Weights of a small transformer language model.
Architecture: LayerNorm before each block, biases, tied embeddings.
Training: a variant of Adam for these matrices, 241M tokens, 7349 steps.
MLP neurons of a small language model. Each row is named by its layer, matrix (up: input weights) and neuron, and shows model dimensions 0-255. Each number is 128 + 24 x the weight over its row's rms, rounded and kept within 0 to 255. Numbers have three digits each.
After each neuron's rows, "fires on" lists the tokens most often at its 100 highest values on Wikipedia text that the model never trained on. A number after a token or word is its count.

L2.up112:126154121122105137177109168102123137124092150125107152156137109092096147123085174097146119085128157135154132146175122112122111169125138135141125117127121121152125139111145124093146131131141094115141141142142124164121084127113128088153101146143152135128062108140101084135079113121127171139153119088135136122116165112107105159143114099149147125109196126127113072135168131140129106130140102145100122141095130101101154099130139116180111144118095139118108172155114139162170114157163162149111115133125079153122166142109108120126106085154102111129126154157154136126103135098100150113147160110178112121118102137122113078124106109116164106128110137113151134111166084104131117169199159139093104117148143115088141153092087102129130103105155124127123126141151153133071119123134124
fires on: " as" 19, " is" 15, " re" 10, " took" 10, " and" 5, " under" 4

L2.up703:148129122117113111098145144128147132138114126106135099207125136160098119088092151140124108100181132131143138144169149129158099146129113095103151111119131118125114136116125165130147142137133180142153111121099125158122087094109132112071154118113089125096092126153142141149103112112100127171124130144097146112125124125124090112192125131126130146144148110157147133131148124132123116142131094156154115126129169177132127128111131138143136161124125128109083153145179149139157138149173123063113106134129106138113123135083152112160123114157098172119130154102087189110096071130120138123143123100100155122166095140106099132129103131164131108137118118159183159145143117166170122136125110148152103145119139170095123105097144080102119078138098133151098093101179121107135120160135103
fires on: " high" 13, " inter" 11, "ength" 9, " very" 9, " only" 8

L2.up895:126131094125130111132154143101141122113133107122134140166135056148169130129136147128147150128137116175161076141107127099142151161098121145117141168100137058155112129142156129143132133133125084128162151080127144155109152106090128134112122139124202106132141113141146135151108116157105091107137145179085166126099147116130091155136124105141108140086119130181140147118162126128106125120127146139117103133118134178136117114129127114153150090138139108143147158141108131116109122132106099149133132161153116142110145122110105113183161107126130085101103130131117148168154144137161156119159143132083121107141134149184087088122150095105136140179144111148111128080146143189134136138142182136109131115106128169125119143087120054089105097127122130130113132142141126113068118137129138
fires on: "'s" 57, " located" 6, " out" 6, " school" 5, " based" 5

L2.up867:109105085136169134162167146126125177146137140136099138120137117114127141161147145158136152123157125154154133103108122140136113146123146075186114138148147157137136086136095135102100160148116119114154126143145125095121118106126112123114116142111096102142124120103153077135092121111112094111105067141086140128143180105157125124153146119106167137141150142112100166144154149135169103112129158138152120163122134116083103092107163144124152166141149116129173124112129153126121105155110162150133101091149101095117108119135130090163118130149121134074130156139166169144118179103134164119132130138075152140113123157121109108152144140121126106111140175104134121085149182126130110115108130132120091102152093172117150142163112099090123110147126101115160183130101177189153148123139137
fires on: " at" 33, " on" 21, " though" 9, " there" 7, "At" 5

L2.up731:077098079101159139143119117145077128100112112115133139149160086108193129114135161045146155133118108144089109126127111121126134115140154103132137160097107167109088122106161094140156156147127103129139131122115142130162116103118137125115131112113133121083142146138167136156128112122140104096106128109084103137127126117169117132092123106129148138162099144142102136106149115130156128101141095113108139197098053082156131071153140118167136151144158144091131182164168112116127112062175154118159129109130155126100128134158118160138140139104129133129138164088127130142108142111150133100139182143124130136122130162135146119165131119139139139139136127109135150109131135145127182082158117158132130118147150136104116148138157108126164093068146128113137139141129121110127105129129111
fires on: "um" 38, "ium" 23, "ock" 4

L2.up734:079105072084099113079125144118132160151151157171091163142156181139090172122114123106155130110103124134148126172128114139140086123165162127101183140128098127143116143157110118090138145105165124139131143120126123158106118105131101134163109095147130121114176099122151110110090104111118129118123116157107097172108168101101101161088112117139153136105152115151128136140129139155126106110102105148106108164118141118126078126115133119150107120130107127144123160159190118104117149106084128139082149122155091139098169146090111103102155123119177096122125157116115142181127079093135143116095097136125137129137139111172156115139154130120163163099112133100135146161126146180123157120101118155103155132092117163128089104140114103097096111153124115112128136153132139143129121135154136
fires on: " out" 23, " over" 16, " most" 12, " all" 10, " almost" 8, " two" 8

L2.up178:167110115097139076142167136154153080128150105160106156160123127081113151164120155117105141140118153086139113145127155163122089115093163106088144120095140125128147093150115147123112137109110132135130144153099133128156072121155109123120183091090121151114141149101118135138155137147108170111142095168137141157134138163128091118099117083191186168129111087113129105124106130114116155104142119182119140149118114144133141144128083176131131172113122128135127139182145173112160136105138127125106144133120131144114092142125141127170121114138143133131105099146114101077134145129153134127094135119122117095133124112122074124164127092051142108132146099154150131125138128098172122150097132125144168114127081131152095124146093166134131140136072115103137130116150162133123132134118132
fires on: " an" 16, " one" 11, " x" 9, "I" 9, "au" 8

L2.up860:075112098143151168118119139101170152121141104155109131133123162137113138171142147117146129130189129105110143128114151095113152172107105140089106131133121159118115096111106122157146136101095131092169118158170133094149132117128131147124140106142152131116145126126112130153163108120119087102130135138155142129109126136121135121077131104140106081124138142148115105138130142119076111157115094129169079111110121088100107153133155162125130093112142140144148132098116157079135137115153141092156079109153130112089092137132124091145137106091140165141164111130152121130164105093133138125137156154087121131091136089121146105116090113141172114101145140093136140103108135118117129125124092106064100119120130165140092124197166115108129104070125090120110139145142100154187164132113166
fires on: " " 38, " a" 9, "K" 7, "R" 5, " station" 4, " politician" 4